{"n_layer": 15, "d_model": 704, "n_head": 22, "n_kv_head": 11, "head_dim": 32, "d_mlp": 2368, "vocab_size": 16384, "activation": "swiglu", "norm": "layernorm", "norm_place": "pre", "norm_eps": 1e-05, "positions": "rope", "rope_base": 10000.0, "rope_fraction": 1.0, "qk_norm": false, "attn_scale": 0.177, "bias": "none", "tie_embeddings": true, "parallel_block": false, "init": "normal", "init_std_qkv": 0.0133, "init_std_o": 0.0, "init_std_up": 0.0133, "init_std_down": 0.0, "optimizer": "muon_variant", "lr": 0.000634, "beta1": 0.95, "weight_decay": 0.26, "lr_head": 0.00312, "grad_clip": 2.0, "warmup_steps": 200, "schedule": "wsd", "decay_fraction": 0.782, "decay_shape": "linear", "final_lr_fraction": 0.05, "batch_tokens": [65536, 131072, 196608], "seq_len": 1024, "doc_mask": true, "train_tokens": 1403000000, "steps": 12007, "dataset": "wikipedia_en"}
MLP neurons of a small language model. Each row is named by its layer, matrix (gate and up: input weights) and neuron, and shows model dimensions 160-255. Each number is 500 + 25 x the weight over its row's rms, rounded and kept within 0 to 999. Numbers have three digits each. A neuron's up and down rows have the sign that makes its largest values positive.
After each neuron's rows, "fires in" lists the words (lower case) most often at its 100 highest values on Wikipedia text that the model never trained on. A number after a token or word is its count.

L9.gate1236:477490433522502465501472468468484519503559506515480504506504466517574460497472537571495505521502513517504525514528481512491499495493519472504508496502502495462492476486546465540498518488482522510485503519534518494500498528492528475486510503484531494512508482486489459523531523523473536512
L9.up1236:516519476521484488510533509475529552543469520513507496462471513521447489454473468526466482505521476533494525492495491486560538541517507507480537489516512472485532479500543483522496504526472504508493526537492484496576503494461487489544522466502461469494499480513514503511460488510458496485
fires in: "in" 89

L9.gate1610:560497532497430520486504467496467457467504496492490525515526495474501484528496480485476487495540493503510491467534524538507490488454452511452476527499520459428528500550520503463510517499490478532487529503502512507489499493435447509481455507525485469496486468484494510481490453476519511519
L9.up1610:483519477529496482465497535479484469439508535509485484497544501457501462530502500476512514495476488526497474525491488510494528496510530460514498467528490449502471460503480492507495463508490513476501514498418538512476472544529456454473511543519474502513475519487501449526496543509498503482
fires in: "the" 30, "a" 19, "with" 12, "had" 12, "has" 9, "s" 5

L9.gate977:516507528503498524515520487505535533503466509512492518513470496483482493509518511506534463535468510514510472524482531483529510509496528455498566442477522530506515483480469459509498490496488468530479518469503513510524520462465515467482488523507535516518482486428476504482511539477497452523
L9.up977:498476504475507526504444533478495490461511521501492513502509499482482489507518476505581482528509541560469489517466506505500506485484500525501497484498521518521473503497463490442511495452477485466503511456567485520495481494480489512525499500506538499480500513518530497523521507457518461460
fires in: "and" 86

L9.gate126:494490501505486475495530484469493499500477488478459490494525478517459511512515539448510475524474521536453519505501491487519505533496551471497514485496503537525490505488498514487469506494526535519532490512482516460559466500472516466506490549488490498516492509514422534528519493478511526486
L9.up126:439527481483491508506489506493495463492463510467474520518521480505503482478503523475502496498491497498493486537515523525499470491489525535496500467485526539529498462528481524481444533524505483491521491510471479489532488507490502487444487444466502480538498463503491512490542539489499532531
fires in: "along" 17, "on" 16, "of" 16, "member" 6, "together" 5, "among" 5

L11.gate1256:508489506490501472448475504495456486447510477496502475526494554494435479488507500520511519454503490538477522469518520522456530519500505530496538480489527490469483475486498507473489500514539527505488517491452526528502482526458472509491507520508506462509489472500519530534515523497517480493
L11.up1256:484520462467517477452505467459510460486521441513497506486505434500478498482543516497477508547506481505509478499531476522512460483503506522502500523497507481510526536506511507489524508489554523520488506490459519507519477479507474469530504565508504492475498484495491536460516473498479460474
fires in: "the" 32, "his" 30, "s" 15, "its" 10, "her" 6, "their" 5

L11.gate999:529533481537504537536490517511523480502521493505544527480538476509503466532485489505502480480489507462503494532502515519506511476468488515510538500469559479489435503494486510517466521499529521522525518524507479495453511502451509485502553465481459501511501495520472504492545486492498498520
L11.up999:471513511463486521482458486497463490507517454460493476517506514558447491559483487485500514509518518506505486529481513546493462518483540487544495505509520492487492510504486497483485487520510497483483484471454483481443479543485471477501457546477491514519492520479476508504499500557531502470
fires in: "from" 26, "of" 26, "to" 16, "on" 15

L11.gate2073:506497514490474485486548508517486545460481515483492511484505462516502492534469482469516447522483496488491491539529475504477529494488463498538487525485484475481479470476476525450495521523493542511504545547453464485523495493498509509504528510451510491546534472475445425453488525469463479499
L11.up2073:529508488523462497535499502511507500533506531511531517531485540500517492517519519480521528509531506542524470526477476505507495466511514470472482523464476505519527483469495566491499498555533483460540502535497479548477518450524526499489476505464535499491493515481484475531495471501494521478
fires in: "the" 28, "a" 7, "an" 5, "major" 5, "as" 5

L11.gate836:504485513521541513484496431498498468448506518500542481535530507520482544471500509526490527500472477484475497493501518509470534481513540524454517517515512509484531515477500498508498523520502482471488471492517455516485474461500489528528526495530463521522461479458511492478544520473505463479
L11.up836:537440497496509485479504447493510531492515496500448515456510547451448528483497486501500492544474497431505459520486464576529482470533524513497458432492516506507488528480470483503499490497465500541512518534471491510487500478509504479493575518495498507556484468493507530518488439510493524510
fires in: "to" 29, "for" 10, "as" 9, "that" 6, "at" 6

L9.gate494:531561475505526484496482501514487546525492512505508489491515507505508453506471488485456514481497496484465471496474512490510504508512530509490526509550470531502500539485472532531502515518549553518491531509500520527467489469516517470510507508474505583483535479502506452566507510523528476537
L9.up494:429514523491511507495450460503541512472505509440481491519526517485506493506518508503484513519529518483480487497533467535538535500509460510491522517520506478503519474449470465493545471487508512473515481523508464497482505544500499520517482487490412485495489467466535531492447483537502473521
fires in: "of" 39, "the" 25, "de" 5

L9.gate2259:493495516503503471509521492496494525505503515498478490504501467513500490537492521551473479488521488509470488497499513504460529532492494556487508516475498483522509503469507539543452500487524518503489495528486447504550481536497501514507473522478498567508471506499489488507496456548505545515
L9.up2259:493495461497486496527492577529533522497479543546479487525527508516510500495504556498513482509492499497500524502478485512486480491531496553470514518495459533510519493514465500484466481481481553505489508518500517515485492462494498534526519475461528506460537503588522472533485485474509465478
fires in: "in" 44, "on" 13, "at" 8, "as" 7, "all" 4

L9.gate1296:492523515473465472530490509509532449485474507524435486521519492486474493482511447504494474510520491478480529510496564508480512521537545528468473521475520484501482484509477499445531492497516517470470487515491513492501529456499513526478493504499510494527522451484501492498478462460504471534
L9.up1296:470501511527507479513482467518519496530436525520471506472518491505472490509503493547541532482467498529511467519493503473487514477518522493506519526516493480513554549477522560512477458481523489462446525491506480542458493474543482516509482500518520524464493490468528498503465510467458481522
fires in: "on" 96

L9.gate2091:504472520494462502505503505482532504474473479454532484528497503478505479483466510510476515525515463453505498491516520486518461482481513495514532488502504485547496524541493505486484504499487504513498517514531479510443447461505493522502538468560514516491521528514511491516471485516503551481
L9.up2091:517519520525546464514466496455470527536488478516472520466515470482489522506495526468495499520493521488504501529523471506508528507538483522513499494530541505522537487485527467483501454487512543518470481508476550538540503488500491490505480469516527524495488508504478502518510526477542501520
fires in: "a" 59, "the" 16, "of" 4

L9.gate1998:528522513508539482479484469506487516479491478493473524458503476514448424477503512498521485457504479510449524474524468520507470467520554512505487474502486523513534525509480513505502473486490477510506477467469542494564479471467494509484513472452522524471467480491487512518518506498517478546
L9.up1998:483521540500494497503502501498484489509469449549468472461516549508489466480503501499513515522495465518474489533491461501520499477517502529500487445440537531513473511522485485506561499481534511508534484513576485486496478481523524525518499485501511504491526495447487497525496474543526556496
fires in: "de" 50, "deaf" 9, "general" 5

L9.gate2134:538511538475493485503435491547547495570478460492472491508468484480497422452511496473521511499465524481515531479505492484495518488459494527480514560511455500482504507489465515467494517473492531496477504497518544497526481516500487462480564485553521512521540476488493495463492499547485505477
L9.up2134:583503482462529516463501510554461489527477471503492446503512478514524463475532473489484500524486498503510512490531536506522501474487565541516548527506484520539544504509494524487510481524540502496458492481535536469505526493520500498488512498539472483470531439462510465487491443512458512499
fires in: "a" 50, "one" 7, "an" 7, "1" 4, "10" 4

L9.gate2207:506510539455474490483500506514528504536476487500493512532470521542516506507423494520505450498506467506495493458501498483519510485564513507487477510513466431487488528525504502518484499483472500466466501505441524545503534475534477530446490496481476499525475484511498485503509521488521479497
L9.up2207:509507515537526500500501504531485518465504578505495499514462473478480507491508523474516502507527513478504509517502507493493465504494493548501515516524530496487545507496494522518515505513460461524476490474519511520512516496515546497463485514507541531509505481472522507504522459484471504518
fires in: "for" 54

L9.gate2111:488476504532509496460464482494468510473518461518518496505551474502477494496484516479538520559471587544478484538522499479510538494468489525527504491485494494493492476510520447486483506451542499508491492512504488499518535509470504474459526496511491451506512503497530527492464531510498487474
L9.up2111:536504470491502490525503524550504508515520470514477529503498488498528502479521495544517491444471517533523505524524468490525525418507498474495519493470523500465501511445506463495466510480507476528499489505509472437495511484470512514537473516484519465537506491475533483494483532506544448471
fires in: "such" 17, "later" 13, "his" 11, "their" 10, "early" 4

L9.gate627:515496493537497491504529488466494527458487558543531462515463516533491495507499493509518506457532498499522463483510507500530470503492470503500546533456527482532444464510471507501497493531488499532512485504489513498481546550451478500477483513488518521511516494468492512496475463525497511513
L9.up627:507483548525522453447526532520475480479470505494446531515533526473501464543476483515498502512532502474515480500525484494483492504526444475458528502533541527495460504513496517559512479472503520481474506518525480523501500494474483501483486478497523498479536522491500499506449501467459510470
fires in: "the" 36, "a" 16, "its" 10, "theux" 5

L11.gate1026:481477474554481467523514487511512495511464528529497502461483502465500480482492501510502519505447478479522498505500456516469505460509447488480529500492513515557533478515501479492473504507528522488531502529486479496490483504522545486527522443496502536474486427504445526500512459470474486512
L11.up1026:538526532529504506521458527530512516510495513496473475498536553505472475533489524517455472517503456495505506530524513458519459502477472514488476573451468487511487465497505461492510551536539542493500530569502525486519517508509523489525509468540522525510479504496505492500472532522539474519
fires in: "for" 63, "spent" 5, "on" 4

L9.gate1078:545489481498503507487502504472530530515509517525481481508496520489471501495504473490503474508512516447475489468504553500537500512490507504472509506516484500529442533516530507493461501505506517441518478509511449472475481496482524501459506479495480530509471535481478485493473510514481466508
L9.up1078:529497493500490485495500491468532452485555548502558490445475514502462472501500507499484506486511549490525471522496479485539490502501476474484478543505448481481510515518508517508543481528516504475457480512527457491468475510535519532469488487478522496509478506495531523513512526485480515486
fires in: "in" 82

L9.gate1166:513518522505490458493539555485462488481455489490460528486502523499456504498477481502553497508476512541498534522538494527473497486506518491517493556545463522483494499495489502522471526523498523528489494536465512451512514514459522525521486482513508502493540472465484488469466493454535506475
L9.up1166:488520459524487522520486503498517468465509528489536492461478527461499498471519530491541529525512544504477471454512544505526515495496519507491522473522498501489515495466487504466484518553508490490499504474519513525476463478533471504446530486510528442485491529476551525518456514499472429511
fires in: "to" 70, "may" 6

L9.gate135:560514477499525514504472487492471509505528523485508494523482464499532492564476501519515487500534513508486459509517501498498462491518512424451483507497470462474506509506478503443519532430454481515507478524483505507511478493499507501504518506528559482506503519455443452513469495461487521463
L9.up135:504511469504459547506513470506474473540513523503516529516515505518535470505498453497463503502540459566463507533481527508497507495517464483499481514499503491512513497518450501450542505457496481456521509508518470495495497528489475501462524469465550472542502517499494504526497488476500543517
fires in: "as" 43, "the" 11, "appointed" 8, "of" 6, "deputy" 6

L11.gate2108:508491526466517496520501510515488485510524471518494489485503554491471472520469490483498481540506486565461477527478531515507523504480453515532505500533540496481498509487531493469499538497488514520522536535504511480520474505472498515509559482495485550473511498503466456486504480472502567521
L11.up2108:528552519506469505455523506531528506511525489471489518512492512459484523488482508487536525508527499546551482565507520496525492425514504466544502460472501500477489533472441486537474486504519423567489463479511479492480481494457525473480481536473510501496497517481493547499487524504481474455
fires in: "for" 38, "of" 14, "to" 11, "after" 6, "in" 4

L9.gate2250:497512527493531448451490510455487453527532465519499517498548496494476483523536489484493525506507514515521466484527487506467521526482496507534491463519502506515515535498506532502513505593517535417492448496510454497521545474498513487464451530522491494489488484501524523468497553462525467479
L9.up2250:536506513482551513479487529567438536496510478523554504492541503493435500469486487507517450518523493508436457475534509501492499486520502486476474498523529460527535506499467504488537516497467530522495492537510508484502534508508482474516498520506533504464485460484489504492517524448488468457
fires in: "to" 59, "i" 9, "he" 8, "she" 4

L9.gate501:508522494524518490500479513484443509528473458502508526460491481484480491499511495528500483510501521536497520480517501591483497488517502487476465483495476544495484547508474494497452503481488524494497490499448513531492515508513469454458481512511498540541492467510457466521479481580507423433
L9.up501:537501490525490495524539508472466544486530515527505512515522477502526519487505490456507518457514527525491491569516489526490499552492469517527543496499490468489513474498514479562527488512547493490520506571531503506491492510517513513516506425472521478478484513516509505530463486517515533518
fires in: "by" 24, "with" 10, "to" 10, "from" 6, "the" 6, "of" 4

L9.gate1796:478472534482469511502517510495533532487506487542474499475528530494525554494529497513498491505497513494485487502463522517547503498491476509486497537489521526510551480509509487493500468485521483515475472547458516451496522537489534546468493452483533479482512502495435521532514513490525469482
L9.up1796:486493477525481487520504549504493542481527485523528477490499474492497532496481483555507493520506504484468525508488538494532539472497481447490487528516516518483570477490511469461488490485500469504494504515480494465460552511520500467482521477502475481470517483505420492510494496491517505510
fires in: "in" 42, "of" 28, "same" 8

L11.gate410:486492492482541555455500477491528517480558433502455473515516494521467491536506492517532498520519500511506461484469494499481532485530498512476500501514507520502472517513487526501471523479541504506482509501496473485513494487452499525487519471510486514514492483472449492553518503495463500499
L11.up410:542538522512504478476499489486478513503496537454497511529452502489524479456555481522548472507501519517530484472509482483513508482480520506480465512512480526472481473528526486560473478500522544506518491506508475511444549489477479457520506561543496490449492491525513496473519495542446501513
fires in: "under" 39, "out" 18, "the" 5

L9.gate1315:529525495505502510481474492479511486476498460505512518528484474493534480463493512486477511480505512466487489503563509488480536503473509446501493508490549505494482488519480514525459486510510540520549513492530504533495526497479507521511511531493518504507490500509496508491502524521441478518
L9.up1315:532502492496488480486521491483492496488498486486511498460522488472485497478511511452473526513491520486457532496509517459441475524473474532512517491475509531525516493531545497511530479525530492527457495478490471542504484544541518505503525488514495552474512488464543485504535529497492489477
fires in: "the" 45, "of" 10, "his" 8, "los" 6

L11.gate992:528499491495518500480513497491481497530560457544516515498490476520501513528474547508499463495521528476426524513454473520526527456484509521501528512457486527529536474529538503477485510515455510510492524480510494443484507525514548490502501494513522513495464484525486533495499537566503507487
L11.up992:460514512478460512499485460458479513508467456476464462478513507501514463506513486481517474489503526483516540533528483499507490532541508537509494437489525507512487541481467496548514511481528482536509468541490513532489493484550490489496580499528470507465489530503515518534516524487490487539
fires in: "in" 79, "into" 4

L9.gate1704:504488509524507524497488515540497531499503483514514469390529508481488484499526488506521529499465502470492511500523535499548521476495527492499528496493507491499481473465500469496492478516533479499487456497518498518484519512532467468528494461529525495526468444467460560539470464488502503478
L9.up1704:524508558520487483520465478540484543468488470479487499458512522496487493533521496543515512499510521485456532545518529534512510478498519453456492533526508485474501495504574507479518506450503531472511460558545508461508445491463454460477488426516540523505516451488485503514488496502506530456
fires in: "war" 23, "de" 7, "wario" 6, "forces" 5, "life" 5, "warped" 5

L9.gate1836:460488445514483481459477493524460530480513536531510466497510445480489512531503506525524481502515517536482522485472510511497506537467498498469531498534530449502439492468458507482503532525506502449449500485493486476452478520464486514488515479490493469502495476520514493493520477497467502517
L9.up1836:503499517515496505521477478559469517484528542533499487482485496518511497486471483488427518525537509471516479526525498482525510468504514506498504487504538508475533542508495524540488440540513544541499502514464508492495547473497483523521515521482504509505490504469513495486551448519488499502
fires in: "in" 26, "for" 17, "through" 16, "of" 5, "and" 4

L9.gate693:446457497491473476509466509504528489474474493480502492483476515485472510463520487485518506426517485510467487522480496485468527440474513517501541516548454522525460479486480520522510485544495534500464495526508507531465469513489511502499529503504449546494526527459531480481562487497489512460
L9.up693:468468509458436471537503515544490453490497497502534526538507528487509450483531473529481524514536476518508510548527502485510500468422504486520539528502482512511465508490505485539459510489509521482522519519535490496474506494512472525534544432501496494457523535450521467498500483481509479511
fires in: "1" 26, "11" 9, "who" 7, "10" 6, "to" 5

L9.gate766:488506513514482526512432508502490545513494527515487495520526499515521486495489466457468520445521491501507506473525530523483514469475531458500494522510491491493485471523495510495486483468528505525508541537510524488481506461513502490502516556522529467471486465475523493499506489495498526521
L9.up766:530502509488521496516451464471495542470450500476445500492472493545510494554487505522501481533544467445535498533506480515485540488494550545472521499497529505514525513500478509500521461503489508477458524498482457494499500464519515524477475520499518483503485488535514454528503454505526485513
fires in: "the" 25, "served" 21, "on" 17, "in" 7, "serve" 4

L9.gate1114:511475506512506442499505510480511493517462554529499516488487484509452536487557545487518474483483486481490471517512541490506503522473521512462523471497463469462483469434511454509506476491509486471519519517538492522532444513484482489493485539512478513507533526509466517489462467502500524459
L9.up1114:554553528532459551495473475472527502487529532505516540533510478506496556489510546521479503471516486518519490519520489488512532536509491515514501510520455455478507468472489523492477495501508490475505515503503488510491492531496512517478497499522549515478529557532495549508471485505505490495
fires in: "and" 55, "of" 9, "in" 7, "from" 6, "on" 5

L9.gate748:518502503508479477539502524517536461475508477473494541490530503500486480473487540551465509520500470500462451475436484466526466494496488495465507548484481495480457499527465478489504454463519510543493516500463475520488445500494495533537482465509471499505538495491452534486498502495468484486
L9.up748:476480493466496521460476537511524468465493488464507502477485515515439502531508475484502470494525505488485499506469510488485507470513473516506488509484497483472456498510498528492514521473503500505485492530473514462494441543462525543486459504489460523484522504493519517543465527548472523473
fires in: "that" 26, "he" 10, "who" 9, "well" 6

L9.gate1924:474512498539558490483509502519519507513513491544473486515503535502507486485494506493511573520544530494479464462547515507488434511448504522510540461505526477496496515534499435506492506519498501504490485477519508519528477512482489489494506502536493501495469477493498545562494484525501488494
L9.up1924:473542499516496537478476488489471526496491516513544481512474505504475545528455463461532518490486528470501468480524568535519451480491465512511494497524490505487525453506507527502500487485459484549505469476507500524492502497486486471479488512512481496495452542533455512458466471475508461487
fires in: "6" 33, "63" 7, "65" 6, "69" 4

L11.gate2159:496494505498532481503486513477525528494486505525502485492541492505523487486515518511544528518490526512504475500496541501497474507492524525503524487510535475502530508497508510478501438553511498520494522497469464517537537527437503561466512508504530494470484489472519491508462458484457511462
L11.up2159:497520494474530503523509489499510510530501475464467443483501518519508510474495521495452524512539487473515551470448492503532498508510489509461478475485480519527493497496468483490515501450522515489475501516516517512490491506497469503422525506484504521495544490482518493518499476502483481479
fires in: "an" 70, "anselevicius" 4, "anson" 4

L9.gate1285:512430481522497485477481461494564453481485484499474456528460488493502490513459523526471541525473539466535491468476471504518499511497500495479493487471514530477497496501447495509503477514521518482522535485516512536489517520488512535510511503522511517484497497525527506500476517470500499500
L9.up1285:478513468486471525505491510500531500497489529528466464481528518514503514512499517521509499501498507483462492509534472490491523496489513477521543514489519496473436495493532485484507506535521525466526558545516539484473510485451492481528456486511463523486473515538518458498516482514481536519
fires in: "in" 73, "on" 6

L9.gate2052:516463474559498538529510463461531492501500518500507454514514505539509478490548499485531463472543490454506492545514487494504477486538505499466479559507475505448509511480518504498544481489477524488487542502513478503495508460538466550481512466516492510530500496496479515492478491500492527469
L9.up2052:489463540513483486487513493506496486546481516525482527484538513506528497519484474503497513504515484511524534508432513497534508486487494502490517542486472527513518500477484511516508497473462460500485554481478502528491531531512526522487480509500501481542563464469523483512445501506507518491
fires in: "on" 88

L11.gate467:535442457487507518484464471467493490536441518509491479474496525511530451491479478468489476537508461493483485519486493520502468491533510495575496444566479516503551500499511515510459481524490457535488489523530486483499437517499468444506539495455498517453491490489468459511507509520463496481
L11.up467:499502479486547497547488516487492539483496473491511521468519541466492501439520479491514470522500524510510468509479475479525533503504506490504505488449469493512469477507541497464507514469502509504455465491501459486501509551477490406498469497464487518496499494515481487462537491550481502483
fires in: "that" 53, "which" 34, "and" 9

L9.gate321:513472507516475529543489495470479508505482543488495530482507520531515504463585482480498498490521527469539502484519491517528527475497566547469478519509542478489492508506502557549500497515487477506468481482500500505554509508504481529481510485571510505518484522553485486512502504496493551524
L9.up321:513484471544425487535531486474475546532524466516486490498526484503505524514523507449496485529524527497534543506441550503514484522504512519527524466530560510539508481478501473526506481484481474543500477529521512476526470518543541490507520483468496503476505523514488549512486512484508491481
fires in: "of" 48, "from" 9, "the" 9, "in" 7

L11.gate2003:520540515510464525535534476497483479530515485450503487482449456481453495485529526528474470513506513520513508490479503512470561516472486456477461498470552476506462517491489480507475485507523509479506510486503453474509500480515492483496469516509542520474510510467507495548487548495499481483
L11.up2003:498535498475486498529513499489495508457507520491487522446508512493480494501483503490563507490514479483489502493520496485452490467492511525491511535464497491490516518512513527456488515543557484503485459527541453504491499496533514504520479478512483507477453512531473523550506504514535460517
fires in: "the" 58, "following" 9, "that" 5, "a" 4, "gynecology" 4

L9.gate2184:465487508512457539506492512455491450485496501495519431489487524521472562508452510478543526537529451503505515516508526509492492482468518490477480486502433511511488496501518500501528484501492526484471523487491541574493488466511520479478465485518547517512514479485499477492516504492489520476
L9.up2184:506495473493487494484482519513481495456491491487521493491554523501474478501519521521491547475489506534468486465480480554501498510510537438474501486501490507557519518490508484504498532487526483495499504495470480522506483485447504495469540518503500443529493492494531502503467530502474511458
fires in: "the" 23, "to" 21, "in" 11, "by" 6, "for" 6

L11.gate302:514516505495534473488505499513476488505488524506522520539495504469511503541525517517502529493561495469510485485515520498502496473536479540483490498499484522461472501533538481490464498540464520546508484549489492474515494479482489490527506460502512527479487485498545503469481506488509471515
L11.up302:531480515478496495486462448483465543493498516494488565479446489547525465544504499448516494513508522485526468471554509426477485497501517509524496493538515516482503484503535497549504492524521534524504481567515479487503477499499517489493523521492527501514496536470479478483503464525517542457
fires in: "has" 35, "was" 20, "had" 7, "have" 6

L11.gate575:530476507479478517493532495519432491499491517536518517534492543487457506534487474487476533504549487462523529503519512493447521482489521483504485489511504493528469487497487472498511522478512480511518533499478492521514473526454461459496522467512491554483421512495515497522521505529517503485
L11.up575:490518497517534534480512508564500507496495540489517521488455538538487493515509510484479459486497502498505520500512479481505479535466496480471536491464522468559518498506513502479516511506482509508461521511500513512520476542542493567497456437468494507507510527463463518494532507492537499501
fires in: "has" 30, "had" 27, "having" 5, "the" 4, "already" 4, "have" 4

L9.gate425:501482483524476498534509515529487504482488515528504480499496488515492474493567511472526497491485515535465531462537521483461524494507500550459507525495486469492510476440510523456462509516471483480482501510509493535477477506479501522467519482497543476506531512522482496489511452462488475506
L9.up425:505467522465527520460478463451483543511496448492514519471421495504519504510490509501498492498502446487513482518517499483464494512515493465506475526509504557557527501509511484504514519518484513535496501534502503494497499542478447494488499515504511482520517477541485503533504505491483521524
fires in: "which" 45, "that" 32, "and" 8, "it" 7, "what" 4

L11.gate88:495505520465476527477511485490506478535489484483500581488536490476463503495460513503520527491484534535533444497486473502475521510499520502467521515437542524503480524504455509501468470537508528510523508457551487520507513496542485492554539510483479481530487481549511508489510492486485485495
L11.up88:548524518479480481489557469481514466489506481501513489461492500463529494482494496510488478526497526522481482506523489504456494545483490459506491505475505537499510477488485540496498506462471515553501503435488519491516496483514469527491524503526493468504545469535521521449516466492490505453
fires in: "his" 20, "the" 20, "her" 9, "and" 7, "their" 4, "my" 4

L11.gate1870:524445555529552471496484530476491509507508499505489508532504487451508464518528504530522488533427491480469488485506532473500479513485497493472530535478540504497516492492520493486485495493522474534456537482557518546538458484514518485476474497488540530507485466536504505533526494529510501472
L11.up1870:508524503485532474483505524489475491512479439476517498497524435473506477461497483505486490494491507513469513420461523499465491513514506547465487481517508491504467524525528569476524479507495484456462475487497519516480471511515520482532497462449545478489438485507503466519516530537524515512
fires in: "an" 52, "no" 5

L11.gate84:515540523470504501507481532514468505476470542501513497473478493491553506540511513478520531493493522490491518476497493524481509520515549535477513495507495531480493515460430499489500524526507494545491500494538530520493473488525469525496501526503465515491469463472462477541545502490497522499
L11.up84:463466510505497511507545491506478517455525506472479476488485520443503513513504500479517498550493491482501496459488529466557484487479532471487506522467515523484513494531457487499499501509478481501510511530472496487497465510488494502504539413494453527497448513481508523465520483506480532455
fires in: "as" 94

L9.gate1963:475511510484499489503505510480536483501495444495546490488486542510526544510493506501494479504496494478472472473492498532499454492534494497452501510492477502444511497473479515540499505518490549484492506493494473471528478525472484508491485508509527484490494493465509481514508526526496507522
L9.up1963:461518492532544526521510454463502527535504515489460509525523577505526499501498494503496504485468521512524484468511527512510517464503556487504547507543519475489525462479483510537495450510501497538481517505545523508497535477496487522452514520460492539456491489514483522563496482463487432505
fires in: "in" 59, "order" 5, "accordance" 4

L9.gate431:529479511511490517511489502480488541495515469540504532522479470525507505546481508494518523518493488506456506468505521505446497485503499503500504471524533535489487487518483505501516446489505553514473479539489529527491499516526512497460541503504472510530452501489477478474500444524470488502
L9.up431:512506510474514521495527541486531490540505483461514510511470522478484515486527513475549451539525497539503486498560489477522523532490506488489534578508472560515427501480462493485472491505485515495500490505457492482477519516488477514457543480518534483470497539528522483513508497529490503493
fires in: "that" 30, "who" 15, "what" 15, "first" 9, "which" 7, "of" 7

L9.gate1225:504527541507496520508494526539500466500543492510510481493544524456480479521486544496488498452537503536523495493508514501526523489505518493467498522507506493473481478482503526521465480466520500509507473487480517509525500480503468497516530535526497536486500499493508556476501497489538510482
L9.up1225:467509505495509524499529513507503500493493496454464510533493546500472523466522511451484511534518494514523491464546523564466534532499485460470465475509507508523449488458461526466517485491510514489527472526477493520505468507440487514501521505518511512461480505514487551517522489519535525510
fires in: "those" 16, "many" 14, "that" 8, "who" 6, "some" 6, "countries" 4

L9.gate1985:543517502478504509493466527507492503439536471478495500508545491439498533531487478490492524470481462494484507486517496561421495490477507514504473466493509486529515512503523457503523556530501504482551468500530509522488535509489512455539502449480529534488431468480495486517508533519488488469
L9.up1985:488534529513499537469509478489507462504503510546486508498499480488486512457471524487507449505464487495505477492466545506497466502485486534509491495530490529513507523503494536544492512519519523501492535530509502474528505461489496498512474450486506502482500516440534537506533501500490533490
fires in: "to" 40, "for" 37, "on" 4

L9.gate1630:525531498497481461475512467473487495537513525506529543485505504499490518482473456469473496528518500469489424582523487478516481475451503524497532490485452424515532501481543478518466521495492518458475504484526498542506518460526539524507520486497509459528460490531528549484510495482503536493
L9.up1630:533537516522496468447456481468483535503508509515506527484451496509488533483480491498496481461499502476494483496526500534535523526521478502510466547504509523533510472481526492529489483470483517515475495491540542505498497483498509488506513474498497483539485494534482483490547479482471506509
fires in: "to" 45, "in" 11, "the" 4

L11.gate1764:517511478572478519516513487515496473506494484531511490498441568519483494459490509526468524506524520469517523492513429494529496509506528493533517503490490521477487494547538504513468554471507514507484482520513468476495464484492494504517521501466537491489527460533484514502502472513506523495
L11.up1764:517510497492512447533546477521496534484524512512471466482493547510495449472518489495466489461488491451476510481504526491472486512481501504442509541504503498501537495484497525511487466514485525494493491511477502461498499476450504530489485475508510510499539489460491506481523504453496511525
fires in: "in" 65, "the" 33

L9.gate1340:484519502546512478532519525483508443501504481508469519511470477483443495489459461510464506541499510481482507476515516481508489490509486521507531522486502484501475503531503514468449497498523498462520496501494492472459537504486525460532521543502532498507504491481519511508521474513510484466
L9.up1340:482510497515511510530507512518476508528483507499490470507491545512466475490529484507513503459499488493477509517521471503489480491571511461463481487548500518521515495498497473530553499485516501516493482527514490470497502507489467522500479506455519499518517462529466470478516518443493522513
fires in: "a" 48, "36p" 6, "in" 4

L11.gate766:528518473501508489516546461477482505517480482531498510473543536487477492527493529531505538507488529513497485513516542526514476547505532487481506448538498471473512526480489533518500515463554492501496523495508525492533491489504527497474463517454489503507494461495497492530528462510474520471
L11.up766:520511514523516437565493527526558522453497505566524525496507529519490519479537545520504527512479496525507506508480477511510513478521494522502474472475504487513509491482510477515505506436516532496523485473496478458454507521539471548518488515479508513526533480543487494520482513490488453483
fires in: "in" 61, "by" 19, "of" 6, "from" 4, "at" 4

L9.gate55:516524483533492535491516462516465475542513519501479502509515482482446507528502453485473521515531508484506533497482536464539454521490469522502500483523517564510452509505500503493496504508464498538537492508467476514456513509497546505447506506478518487477511485471476511502515495470462495485
L9.up55:509476524520526474519519511489458501516514527514551525512487494465500541532465486463504500487510525522520516534472476525499527482513469446495486475510496480465489485454485519520485491478533554470463480495464473470447478538494509504490519480523446468488494452494501530461516439510492498466
fires in: "of" 69, "in" 10, "for" 9, "de" 8